Part of a small language model's weights: RMSNorm before and after each block.
MLP neurons of a small language model. Each row is named by its layer, matrix (gate and up: input weights; down: output weights) and neuron, and shows model dimensions 16-111. Each number is 128 + 24 x the weight over its row's rms, rounded and kept within 0 to 255. Numbers have three digits each. A neuron's up and down rows have the sign that makes its largest values positive.
Before each neuron's rows, "fires on" lists the tokens most often at its 100 highest values on Wikipedia text that the model never trained on.

fires on: "N"
L2.gate303:124140112095098160129093142140115132140157141160151112130140106117128150125139141139141136152158124099140104147076132104117105155087149100152135150104159114110101090158148103081180110096101120123109102128154100109116133101158099160154081088165138136134091130097093129173099114134084163107
L2.up303:146118134113102157090071155122161125095131125160137102124145099095107133151163139114110166085199155115121148136091128108081130162115134147131100137121158124113132139160142071152137156106127112129105108140104147120145146111171110109143129106151148138133116109081103144159150123078114092131
L2.down303:159125132108147129106103126131136110101088132117095128138131117106136093154156139141105111095141127132111165116147126180137122130187123147104118115109128143136179186125113142143073139154157144115112151136086157118146129158141134053130201115119127138145130093126143128102134136096169097127

fires on: "| "
L2.gate253:112141118134131182076105151145167130106160117127144109087115121101137099156150158117116149141088092144091146133079141142188135113183130144197113148108135107155097114103126123117133097152128082122105124135150143155102183137140147140113175112082142133143147099143138140092148161137179111130
L2.up253:088106157160116119132103131128127093127102133072189148126160129125067126112100145099133153099163126124105131144113198109114148133126140096109129153098117138109152167137142123154092128148120155168144080116124124090130120140157105140133139154093099142128143141165141101142132123117155120107
L2.down253:165139132109118096149172137111162151114153126190066117126083115120156107152122101161127082156098095121147143106137105114155116130111108168124149105134140124146115106103129141129153129124090111105096180104132127175119162093127147131111132111137164134121134129094101137121117148157102106153

fires on: "ch ", "en", "ind", "ud", "ut", "l"
L2.gate111:171122116119097121140115139120086116102102120141123135132131114151147132146135081133126070118126120090091141106156106173129094148113120082116095133103096124146115121153123130138104120112115156138137083113138152116103125158125088123130142167105136151136118081119098108143103089181167145142
L2.up111:153107107098139135104157123127129129175116104158122131148071150107111115177166085090126132085146130045128150115139129126109129134169146159110133093113111138156137150108140128106140132122113130111109128127116085153121159119138080074158146097131122158074120111095103137147132134163098160140
L2.down111:132106115136105137110170141140126143181103156130132152110096115119124112152165151118147168117161146105144130165100156116124080129166168143151147089082138119128121146066098145115127105127095099121103101111108104161116141129120147080112145128121105168148145161147130119146132128115115099158

fires on: "A ", "ar", "es", "inal ", "oc", "ic"
L2.gate206:163120139107143102162156146135123132154095115130125134123133151152165119157142175118139117132182156190093139116137150114126110159137110105122137121146147112095108129140131100115193098115128094121109130136105134140168099163121125166135127101148139079170081155175150121160151093119102094125
L2.up206:112113104105128127108111144084138115145142129103161138140122164115143124144172124132142161082137115120126114114103116090109140036123118119111132159126083097122083158109124128142168113148090141171135124106129113156137093134138106123126160047094168125118122133153088126113146144113145102110
L2.down206:142147165167133158112095147113127151095151123166123110072150120127129138109125143083100098132102128108149106133142112167132127146146155165130137144112130189126149097161141137174163102120140164150091120148140113109130129130095105153123174181086108142144127110093153117124129110117110144146

fires on: "ical ", "al ", "ic ", "202", "ative ", "peop"
L3.gate301:122149108127137140154145128164129155164111105166141143112126070189173126118130166104128121116141091117107131088108138154086108149147091114153165158165106149116066132099139146113126121135130138106129162162157137070180165150150100146144131141152116111139131100131117143101079161153132155100
L3.up301:106092167108133110112121092124144143138113118162106095124120116123132130119148141163112162127126100109127110086145135144161097156159130126125164112158153161178117094116077139161123091153155134136116159157116114108150137144140154119134102118113139140135142100116126126103153175123124142074
L3.down301:108093166099113129104127115090147111130129164089121103146089135087076117129149080139140137139130137113151136137140160097192135140132123141129162087121144107133161087133114123155156101121122129178109089119049121159075067101104119115120071136142136154144154149110150145114155128107143135106

fires on: "m", "ph", "en", "a", "o"
L2.gate199:144118117128099097125124103075057129149190143138158100117130148100169172129117107121158092087115132130133164140166101092147134111144096130148140115080091142112099117116123093159138136125123134133137125122160171175122124110129087132147131134132121106127170119127117135149107102142169166107
L2.up199:122135089127135109128115110114133109106125125120130111129119112122125122106114136109114126126173127136142118079121092116143118117109118142205073140182134129167130105099128085147133137122142120142150092155120165131137165100157106082139166123130208139147108114137130126124146122152149091174
L2.down199:112110135082137168133125147157151130160143125108120143182135110108090160125143129140159114145108092147084143101147151134114077111103096144134130127098125110158134079138129198150163149128141095082122149134133122140136122105133137136116091111114169136185073107149142085161120151132137089101

fires on: "on", "ue", "t", "us", "at"
L3.gate439:138138093150079128146124184139124117162119158094121128115171132147129097104118128202147126132120115151154092182131159159165106141135164076104102196088096152146126116122123121124126152120155152152124180116139133132123144140108119106132133145171123115153152122135135120127120131137166126137
L3.up439:138119161156173122149048097152096100079136133160117093156118136122131147113155115088141122098110134162155122154124119154142134115127109095115136055162128129111119148115156156135148124101143128195123121104143131096099121152142118125107130138110113129139113152175082153131134162112088124153
L3.down439:151132076121103143083146128149184142170126160150147156141144116155133097111098101172151161143121143128128120161124139166139098085119128121121131195092098143112158104128127145129103111158139144111124128140123122159181126130146116106138159142149132117117142145137143127106121077155139129122

fires on: "son ", "one ", "a ", "ul ", "led ", "ks "
L2.gate407:088098085126102121100139160100105131133140128074183134158122131110082152078109110105165130121114165126122178153161137117137105087156120113128136148085113154107110153141145108191115149151126148162116111093105106092103110107159115091144139140155150139101141150160143065155109110156138097108
L2.up407:073125126183098114103129119113139141131140093142163171159138129108104128114149112126163156090094112132150139121125142126134129121119124123136146169086135143149109146099100137163109171169108150170108159100102090105100158147143148115129143103137161128090146124145127123119172123090139132129
L2.down407:159177165128162092166137108157139144147127124147055111098132116115161132179113146149119127124144076127154086107106147098124164172140128140132114096147125115126171088092091159067145125097138118119134139112170127164096146115094137150097125115124114113132107139104115164115130145107126173126

fires on: "und", "′", "″", "ol"
L2.gate228:173134150116123100128167128110114127209112155126153133110144187133143117136099117168149122146152127160144139163143122144113095155124102160132126109139155134079145149123113088163140145104152109128120142149100143135154128130135129125121140180162115171117143146155105145161117148150164130148
L2.up228:150145118134113137164133117111104139171127116161125154157112167120104131088146121129152149107137121117137160174122115186095134118121094120139177118090090137130133146149161106174176165116106091123123116121147119143157112116140079157144131130175107127109142116081145123152121116129118150099
L2.down228:141116138110144139143075137149154142148075134106136082103150170137110121131120100160156120158144105136151121131085158123091130176145151135153145170157139123117119180121167180137163133104136109102147124131117138148114148108175160100102129134146131156129171148129102163133120112127155101130

fires on: "on", "histor", "olog", "en "
L2.gate265:138143146114133091125129156119181114109099133151111083134106152085142092105128164083101174112141086155122102134099126145143143146149175139136078116146160072157135139122095146107163142109101095138124140181093145118138176127108147115109161148113125095132117120105104157103146165134143120158
L2.up265:153122127095115099123107138095123147107125143162174110127081142125131180166115117106126113113154097137119136112118140121176112137088174162099075138140136136118128089098154126112086131109115126111126187098093107097136111164090138137093135117177135160129126105118125161132140128114128169151
L2.down265:123108092144138160132148129172132116143121126129081172124175136135126086127140124129101123169111158096111101167130109140091142105147079101162203118131138137154141160130107125138126140156161112149143065140151129153139133124179100095178144132095101118132159164115121101123119116113118086127

fires on: "a ", "| ", "les ", "on ", "y "
L2.gate353:095131118151102148099143115151120126102119154122145112169101103116112103119159108132106135049131183130159116143104140127146125129171139157106093157105120180118139137149123159132092122156148117178144113122126161090117103132114131086148113105132142153110115126136117132152096129152147160098
L2.up353:094106109173113160130115166149125153106143078143143147179110151104127134122115155117098117103133132159129120134095113116134140118143113125178137097123140137116123115111148095086160140109120180101118157113125158121175130100116117142128143150135106147081146104182149128123124140118112132125
L2.down353:147141133122164063126104148124173142142126168145104130133150119151132097135113091155129113110155093118117155098129142162112106135109158152098130153133135133148117131110122166140074137178105064159148150130156117132092154128104104136125109093122144119120153158099105110103119158153145127173

fires on: "by ", "om", "only ", "Pre", "un"
L3.gate24:156139101109131142138117139137128157136112097154121114149130112138112164051148140121153127087111083117110146124144122159133138082113144145114117140135122096135125132143122097165121145093102148124123122154139103120107124115156121160187107132170128159156144124147156101116072072165110146092
L3.up24:122113148158093142156106151134144131139110136157128090113134106142139157113123158093113159124142124113119133100124123160138064125149103133133144114134175095113161070156148164148189120144123117116151096164138104122151128135158136130133113115151149119131123159099178120114111070161115100100
L3.down24:113079123146091084144140113124135107145109147129103149161111116147092133180140128105133150134143148152152109119097095123109109157138107142134118165128142133124166092180105143163135134155156108159144107140153122120158152123096154132106133160101107141149146133114117134164091148147143163124

fires on: "k", "m", "al", "o", "p", "ter"
L2.gate400:145109124142123078075157139099102098159145151097162132133121168147107126157101119126154106106113117099130135154102166103172123100088105101126136105154124117091116137126106131167138123146105130121155116105133092126077147061109093088133083105150127179142125152151138101102101115150092120163
L2.up400:100135106163120152072114148119150107122145157139128102118115114127128147143140110126080149138080116152124133091129096075144111082132117103156121105189131142134101136112152125193107141131133114087132150132162107138114124097102096108148102100181155163082143125098117136105139120115100119131
L2.down400:135164121114108174172118118144144121098109107108096098140146099105141146098169158136121147169110127171126129046130111152141062142126144099120132120090107118170143110137160131116129170131165122111132129124162153127140169144120159120162142144128168110096126100156127110166120124134126132116

fires on: ". ", "| "
L2.gate167:116128152112138141090113134120114158134146107096166101120124125133128140122145145089079122117100138116090111150137127072135130098136151102138125142157137154091056128128136098134126107129132153130131095136138144165141125056128092119114120084099156145124120162152120123123125165156137102098
L2.up167:104113147149095147135142124130110125083114099115133142157129130137130156160118147119135105088131171173130112132113155135111123147160115138173115151098116117097104141127126102105123101120131150164115115115154144148147111132145099120136093156104151114121136166174105157109108112148120172153
L2.down167:182121129123162114131161101133146121149143099121145122117100125175130110129118117110107094138113147122082144148158115113091096105127169100136168161159101158130099114120136131119139141154118110139107103127151136154126138099122121120112124102148139191160128153145125127093120159135141086106

fires on: "G"
L2.gate177:153089127100127107122135158123162094137112118106122091119129138106149123110158112110174134130127102144116108099132061158080144159131124135127119113115144107165125123141105176076124093127157126112113141116116149144135084145115139139101179148152181132161126085103129135082158124140134114145
L2.up177:155149137131090127127101120143120086096109149087152067118123143144116169142102116094110152118169096115105138102157122158099127135104114105175124067129159149098127148111117139113136124106134118160093103087137119162140134108122090145116150098144129135143155161143149137137101093121099148131
L2.down177:142101095144179135121119139101174107184147138110094178149135130109124086112172117132131132132104125153107104136126113107120128142149127157091136144141084104139117138164123150101112098136133123082145152144099142116105083157143159129120103193141137135086120095096139104113173127151153090123

fires on: "on ", "on", "t"
L2.gate56:141101121120140073102144128141141096146170127146099143113141150141129135159155131105121116158118095151106177149174126130180135143123139097093119104117127073151165106129108184144104157087095143134131165127107119086146162060130170144107096123132150157138120134133118147172156148112134139099
L2.up56:114124131128132119127064163154119120110166135140119095162119106105128145084122118072108128138108098129135062128171113140145156138148142071117101156129145091122152124128141122160110170149105126130074143102110110101159131113140137135178167119186157160152162175159160148125164159137138103126
L2.down56:159147139122097178158152098155171130127073142109131181110140143095132121123141110154144132107149137130139114147103117144097091101137125182105190131119118139135108132105109147119139080124176096162151098118178115143141115178127078092101135141099098084091108135093142110121095099150140143106

fires on: "ab", "′", "eb"
L2.gate186:146110135090157154125167122140103158172118077154137131111152151126129150165115133103135123154147102073133144113160115176156122144168099143135097123174121137115158132127144122150100121098176095138143134139115118143111147136206106187141136152157087113144141107130123133114127132133137165103
L2.up186:101106115118157098122102127052139144146096162135177194157118129120100144123144126131112091096127097134126141121157154131129127170155096084115132121175103106132130163129110116131141160185138109097093135085120155113164121130129129134131115111112140108089111107125116108130138158121137156116
L2.down186:125136138145104137144104106134090130116132115166122097144094129127152096138121122075164150145106157098127128125100125086102136125103148105186150107154166158123159132134131126091136139107129122151150130159084120129116154091159113108162103124139135116180111118165143134136129090129118125148

fires on: "to "
L2.gate113:114067090131125121166117168109152164080146144112128118156098146107140115141125145125116138107097108114092087128096105103128116139109139170153091106129112098132100161137128162126117140133090108091101136133125143144115111115101194138166159134144083132149102102187146136109142139119158143106
L2.up113:146119138099151109175128155152116149170116126166153124107157121104121109132143096111128156157133116128159134136123144130103144140148118118165140133159082124129121088057114128126100131132124137145144150129128131133202100161091113134168156118200117057160107140150140121169114165160150151106
L2.down113:155130124129135140086159121119135105101143136115118150148129140160115142118143156135125110113128141141087119124181101129165137104089141154114096126110134125130155128158162127135152112101147139124081105119110130103075187115134130137080121146070141156088130108132138155053145128121115107136

fires on: "N", "ber", "an "
L3.gate202:178141115112104097145163120116087125124090124157117079134149101130123109128158138107115147102138111123148110138127138125158138150122150107113131139104133121083140145163157151136103079123105145149136095103144162117120159090113148099150105117147102153082099143084132106129085129158092084133
L3.up202:109080190104126112133130097113148141054097148183122121128168125114155101134146116090142144110133140159122137137120107124151134138130116152122143152153117130104132113117128115143086147137102096148125085114112119111121120139110151092128156101142131187156084138127087179144138144113073131107
L3.down202:137069145120148142113108123142147104110119172136114137123139130106148153169142157128153069084141123131114126117121171163126125159185093135136110162118136129131145101106077122127129119105164120123114142159082114151116114170143138111117145119090119169160090097133128105141093108136145113133

fires on: "son ", "own ", "pr", "World ", "v", "ch"
L3.gate149:121127100129094103156152099148133102143133110143113124137118132135111174118118119121114075119151131153117158141109122096135149148127124115096149125124149168087108130126131134130137109168162139102080141153125148079130151103126104117145163141162125144119076136090136078136104128123087151114
L3.up149:108092118118122106170145121108128092137142139163101146158093109130151129088128108111152095139172114190144149106121155124124127131113105132125113119141170145083117084075135116139165160086152122062089109141112137104143143161131147104183156133095151157074115119160109080150139131128104124130
L3.down149:141145160087167129098125135117108108098186113130147131178106167129130068159133119115096132136101143112100118112149167140127118150118107131111114113146140111166117100141150137108121186151099125131144118132179102131127137089147157106148092110098141123109178121147151152130152132094139151144

fires on: "Ch", "ch", "He", "a"
L2.gate118:147111113121088094130173137169102117131158152149163106131155111139117114106106136142141109111118103132137141147104131135138067160158092119137133140137189149160188108137160108181137131135136118138097129167166133118123142118101098141129104158154069177141149133122085138138112103130151150125
L2.up118:124164157117072130112137095122120110100108123167164107159135152121145138104082122135114099120158074099105140133112129115116100153120141110147154124150157164166191100162112141104112190099146139173104123141198145113125119129115112126136124127111098145138173122099126142161156095116146135131
L2.down118:077140137125111155104128080088131152107099103108099124181106142123147154110097121130118081110151132118124086105134117136125139111118153133111108116157113081105113127137119131100135218132134163154118155123151097143109095136091146102141139084138140067088144122140139149151157132118159131134

fires on: "it ", "est ", "i", "ing ", " "
L3.gate115:137123129134164126097154139139112151102159106146146127130102144146127137176122113088164123130151139135175115155111113145124157076135103142091125142145121114091121092099094109122127109122109165152137140125106122035109136119179099152157114114174174129120092120177127119131110150139142149147
L3.up115:103112120115114150110139108117127134088142146133122139135098133088122087161136107084131128095148100109125153130133156117111137093128160105119122129171164143122124077131098130133074104152110150131147090124071128140095140167145141125174124113125190140093131066129145122142143166167133102165
L3.down115:102160124115086146165129142143148145115119147124110137128155118103135154103130146139078120089111103108114134129151131106150075151104149102186154105103126124151142128159113119151122154107120112140129102165109140198140140115080142112159124079122104104135143132090093113129142086131115133085

fires on: "G", "g"
L3.gate21:152128124113100123154161145176129159187126121121147103180113147105148148153152128092134069138162147095142137112171134120121112126116115137158134126129113133146080158109136162099153105151130112125083158093112152110131127117148120113150149121144105125150117148131130132075075075170127126139
L3.up21:181117124145127132149134122107147116127127139113157130135097161132150101136154105103125127153137111097107100124127121122102151138106124145118152125101169107143157152114123172121090123120132101120140110125104104121153095119111117138085136120105115124134077174123121134119115118146155139092
L3.down21:169147155162135119093097162132134120128129143081134159141098149116141126127172104090088130147143106136094104120123135144107155070113123173103117153141123137141169116151118156119095162127148089091162133166130103088114052150137149147084109154105148147112121176112122156158142102116124106127

fires on: "a ", "z", "ation ", "ate ", "s ", "al"
L3.gate30:102130136128134131131151146114074123099129130134086102117157137158115085144149112114180151090125162125184131136124147152135090060159157126132133136148114159087151090096093074149157080104103132117137159129147130119102108091130132141170136128120158149155132124146118128134112149161126136164
L3.up30:163146135152112131154082127126141108123140114114106136104141108129154126155181095166121159118121189147132109149133170148098184119125100171134117141154117108104129089131161142136144133085139121120162134075121163120124137118102141102098155164123114165096148147133123091190136138115143119116
L3.down30:116104131111120118136084134123145141138134184158179127109124129130174173142102202082143123096141087106116139089126151114132140147157148118157163115115107124087108116160115115099140131109105127152114124136132121155092111098112135118162110080106087071142144097141126134113117061129108134089

fires on: "om", "am"
L3.gate430:137126147110114128112164126119102136109127140176121150145149175122145089168151126152166145139141145110130125097150093154140082104131147126122137127127120116097150133138142120152112134066132137145145082149125111107113134135098135139178110112140137106155093203102120140104081131149109131134
L3.up430:131083148088099146148137119133157121103129159161168122122121096096132120137133128092117110104189144075074109119142092135162131150159144122192104131164147097138157109102101126117178108155161146119104113142121119115137118102152178137093125151116140142103134174133164130098142160170089146154
L3.down430:133100137114106148136142122104149116121162195129151112130124095159180095135120143096093134112142141131121133104132090076126136137116130117161122123118169155106173128080088122142142135173125116103142138087168148159085121091144147157064130110129178175153145110135100120153141117169110131170

fires on: "I", "9", "ir", "for", "Joh"
L2.gate68:121157137105129111105147134127161095127168109106128114097134153099109087129112151135146085123096060120136159081131123119102121187150163124156113100109096131123156135120124168105149105121122096132119162138093153148155134148139120099104128148159124158107124118079080146091164114124140130146
L2.up68:132144108096128132104142120145143095142148133166159084149083128158179121128116147183125167101118076113150160091114125082141114136131141136123132137142157155132072157110126159135165135148117114175154143107098154122183143127142117137160116108157132135088106133127069128089100159170125139128
L2.down68:127084164130122089139090140114141144129094116107116169086182135108084104135115132097135098173141152174097098141143102166119123140136148133124127128098094112106170141109164098100071138103131131096101116141146142138134122118132120097089169172137113133124170113154190148135128139106130090132

fires on: "iv", "A ", "el", "ch ", "ge ", "ic"
L2.gate215:133083082144109130128134131152106129099147160109118138103109141160133164128121137106160109126087125126164146081146104127092119093186121132161106153107156159114131138146135079159128097165135112141085106142162132116091125125116101073206115122161137173112104149130126103140089125130163149115
L2.up215:139138125143130090174119141075123118109114133108109141124106138131125084110129139113147135107148113076119079110115126132078156157153142101129168140096104111126103109076113173120159126161094104112154088103127132135066129157130126099120136081146179139090085137152104094133103129151150132113
L2.down215:142131134091124134162099104166157106104145173105114111135125134120127136111138163152146165103159101143127128118142121140119124126117151131095145137141140092137107107126099128105088115093122149125164102086138122115107104145157117168139105094129123183138128115110151128124125121133158106122

fires on: "I", "II"
L3.gate392:170157160079099141082190121156097155165128131135144134152110118150173149136092113104139123121139145123113116120122110105101125099146131159109122099131134132111124130178141121119167137116125091155136079136126087133145117128127126117158124135158119125162137150120113115113122100156155108106
L3.up392:120128107156155079149084127113151127116163150124126135130122154144160160142127133112131128139123142094141152119124141121147144117117144138123143089127124138123066158142099111131149104132095109137134156139097136161154126128135141164149105152153143176119120131143135156098121136126116101129
L3.down392:121120133165127068184128180094154092142110129139156134106153125126121136145159135118132132133130125106172168128131131140111176162146149160126112165115147110139145162102113138113113094144130094114113146139109185133141137110162157163121110163116132148126120142161129168166104126071104094131

fires on: "ti", "ni", "i", "u"
L3.gate46:102139114117142183091150167175156126100116160126107159158124110099155102114123099085139151139124129122128160090151141181169124120144118130140125118103118157089110090127147120148138133133146128159137120111146115111116160146096130082083185156098129159096143136146150091191135151132165090131
L3.up46:128100127125097151130112115132151119118129125177128094114112080120117145075127132086087107189138095118131137196163163135115147164091137137080138133105123123141124123109133095134147143140147115114148122101122162118154125137086107108153118141122127101166112117133137117137135135122129036137
L3.down46:145176105103188108121121144110144154144128139113125182095145126095134111166132151147175131113100123146123110111098122119135108104189113140155161127148096137098137115126106139125150130137120133132109162151114090144113108129166154116149136116121119115125128106129139126120143152137134198121

fires on: "0 ", "i ", "use ", "1 ", "no "
L2.gate332:076111125124165082138152140119151143125160111120094148147158159133154063138123132159129105132125121126089115115067125126129127130103146087135133143138130118162138121137129101064101129151144159137155111110081148165129118137107167122125127114135126123150132109159132086112149049112129112155
L2.up332:139127119142132128144167171144127140128124125145127077155152133105133084133109132139094101142136122159152095205102105162125148135114129126101128099142120097152124123142131130137124121133149139117122156092110135138110129102161118145150145091102103093134153148145131130143129140107149084131
L2.down332:106123135139102135123100102096137107129104120127148157088118102145129176117143126107152161113132135104094148081093142109132094124156130152156132137077129161120137135093108141149140136127146122173102111158172126087147139146121127106116129169118126158102101124129119154131164122148118175149

fires on: "0 ", "1 ", "7 ", "9 ", "8 "
L2.gate446:076144108131110126150116120122149145146151165154078133123125103097148089120133094155138131105181140121131095140108129149116156112150141179109152125094121152141127136113076113125115144154114114124136150148128106128123161103140119104175106102120119143098115161176145180137118096111162129110
L2.up446:122134125086136168146135173140132084117124117096149104108140111142166102159118135111157144103102157100128093176120106164101147120095130155131118132119136118159126120141153148086122153138170142129144136099150174144153123153084120125099120118111140144131137154136171107145109163156173115145
L2.down446:131103133195098088126120130109134152162110129162119148103102119129120105064130138154126109162129087168114148108100149100121088152167121113126143143126101135091131136103101133160130088099117106107154138143128111115095122125181126073138130112144098112123130088138116153130122116086113151113

fires on: "k ", "il ", "ic ", "ical ", "ial ", "tive "
L2.gate22:093134079153118098150133169153130132136126129096167154131132118147137094102084161131123116132141104131123093139094095146105129146132084124167171129135191096136084151113086128120134099147087140155083101118100153110102157127125140147142117111112113123107126129129150111103098108146142127165
L2.up22:119131107154117086145100104152156134116136109144160152122082116114115112122118147157124155175072112151122095139101086134161120163159133161143131140147129108132100130097142151129084175161115117143114120124123115103108115107110139122144145083157122115123109092092132129065136102122115141124
L2.down22:136128148117120115121130079092153119130105122127107123121085102132092151156200080126139146138109124088126165143146169125136151129112157178114104113150064121153110098120164144119119151154128124144126160101167125163107109125098118112109144131172134114147172133114132102118135146100140137108

fires on: "ing ", "lev", "si", "outh ", "est ", "tim"
L2.gate409:112157164142136105096154106129152143159188123138100160155109148110138084178149143121139139115129131163131159145097064134141117136145130148117101140134102155129165094122122142136115151102121130113134168121126101107098146104190136151152133103137145143130152106110124091159111092142099136088
L2.up409:129157105105135101116119163161113165143149114078125150123143136075109143158169134173136092126080115159103155124120117121135116149106133121145136173176157119096111083120059086144110147087127110164152127133165111128089144152170081110155129137172151171126132107135172124162130138155128140132
L2.down409:113106126127071145172137101082136080091118152150111122146128142141136122135146127086158131099162172102136130121134131130143104102162151180114111113104085122130111139129186162113131111149108153113074134118104137138132106132093142144082141114085125096112125148110095126083114139136108125087

fires on: "par", "Car", "Wal", "Ar", "Ed"
L2.gate395:119117121142116126148129154134129112140118101070112151155105074184133144155158159144106134089156136117130159129129150133168104125117071108122097153130135133146115112142118124157121117137059124129174092135106145150101148114150099141101135119134133144146154115138093127098104118158161113122
L2.up395:146105140135145127141105167189130131146149140129101145168108138136138132113173144138107156110134115129131155094144132178161144122136108123119117084126164148144115112150133183160139163136112106112136108158113145118097167094136121149145139135120112118137120085091149144123110133102101138104
L2.down395:124102132157146105119112099120137136161115151126112123134116162117155134099107133108132089143113106147167097132183077111104142119138145135067120118170131114131161118123123114142133134157188165103088130137158105112171102153081135123141140140158109128115115120128177155139173123151133114159

fires on: "ri", "l", "th", "ut", "foot"
L3.gate393:163146104138144130106102135139133154142108125117174162156083099101140119151131114057071088088108163116096169122125167099116114142130092088121126135147120144115107079114168109125141125148143118141109099140089119127133119154121139121117126151141151141099136107144117085144096120137122083124
L3.up393:113156086140149142120148138158144121129118105090126143124129145094107096123131125116107131066120115097143149100116151093117101127109165146135127148094163140127096114119129152133144122077155099118136140100106175114122127164114133074133106132140175127092140126131098154196160127123092148157
L3.down393:100100119118153136148177112104095088148107104127139082116169136143110149109113159154153125175140121165147106119108125186160123131161163168128128108101099128158152109112100119136145103130122177124130137077128132118129159090100110139145115127087065123146142131099123092138153169131097120112

fires on: "al", "z", ".", "al ", "ern", "a "
L3.gate11:106127113118115133105130148133099129122150110150118096074101154182110121123112089118126113116134159104117120143129195141154118113153124147143114094130132103102136067067140085148143134101097143131131168144153124136094158060102115099151138116110152142096113108119126112144102098130159145148
L3.up11:103130113137107103128108160122137166125131068147186117128127120143109159126105103129129139135101170083080152125100109136137164162171151165145092137106145123165090140128110139095145145163135103143156133133135109109143111117116133118124161119130139098149098119152110138147124117094144129098
L3.down11:107135118135138106153137145087147143143153166150148118126101164121158102103158137135154163090189103174129116075143124141134147167133081104132123106088149126109145144168116127152151160142127119145115112155162076125087153124103099100140115135076139109124091096135160120118149146161136118161

fires on: "al", "u", "il", "ut", "i", "am"
L3.gate108:148098126135132148104128140141138102147129123132141145132127165154155124140119090115125172128160169115127155092129151135144107116120107177099124133141113159058098118131176132142153104149085132137121138137124098108126123090096115107099113094115109147111105134131121145183101130140145130130
L3.up108:119146147130106172110098153109116118113107150135110101139071097081138149130155108120095111119104164162131125140109121164160116149118146133158121152143139116112130123144138122125117133089163112129106117158136158184109114135126109163153120151123124145139151118130099129166139162138068133158
L3.down108:146191083141150160126150159152149128126135164116150163134080134144096147127095151184133129154145093097147151164136130106099112124179151151142124129129102079145119148129129118144147130146132097133158094114157125138112154151122151101115151129119116104178104164129115128124150123143137141096

fires on: "a ", "A "
L3.gate42:143148125121127128136144126150111175187111087141118150136133128134139137094117131118134127171124145111134151128124148140095128144172111156170119111130118143148079118128158122135163102143121123105131149157174116130107125087141153153147119115164131106127084139125143064152063084153148147100
L3.up42:130136106124135109139160163095133128157130114142171144113118122104082147093133143170144145134152130096124112112128153105092167132132124080137142143109102139158113146141134098135137142159091177133135113128138126146143142103130129079141118108118157124124143147128115139168135124122123153146
L3.down42:148133127104090124136109145145111123142144111178134111077109123104126140094156128138085152173090159117130173096174119136119090155121170112115161129113126114167168149141118111132147152089118147105086123136121146109135134122162101147119109146146146125139126141146138098125174111104117128147

fires on: "N"
L2.gate231:185158140111147110130146143138132170119104152107100153157124103132125116133132143111101110156117100166102118161070101121117125134103059121161145183129114154096131112165140127160126096103143125158130143091122156090135140132144129132110147125097083123133097181066156129145122094110089114117
L2.up231:105137105091130093126086151097144094125135147084107113131140114144122120122157129096178123109144103103136143198139105111138143149084159110148149134117188096124164117138120129152165120124097133117154142125153195134159113127165133131134099117150126131107132138148109170136121135154104165107
L2.down231:154115121081161136082118110151108126079113136109124130172134153112096131118099150139137084134185134161135146103104134175118115152154064153128143163117106134113164140149138144134108138134165121131108122133092145121156105171136142091109177126099115168192110169134123126090104127097119114121

fires on: "In ", "eg", "eb"
L3.gate416:130137114102170147115100107109107152111129158140138149164143108120124132158124127113126114105151149096100157113106139149112123140144090181107155110148136149153105135128099078116116135107112114112149139139104085126129108092181169130137087138123150095138085152161103136138093144180152173136
L3.up416:128141148120165099155105117139129119137116131187155144171117147114122163148120130120120145135119138063124115114142126137123157176159142143143123124110113101146178156069090136089121162133156124117111177120074097137158116150128138119102144137131140097100104155122129121128147131086105106101
L3.down416:119081175117105127116185131176137139119110121157145144117109139149124113120133104115146138145115098141137117120126130108183111095102141107170126112138162113164193097072170146115112128125106153125093116129128143170108102149123100166131117126139154193124132107082135152137141126125111081148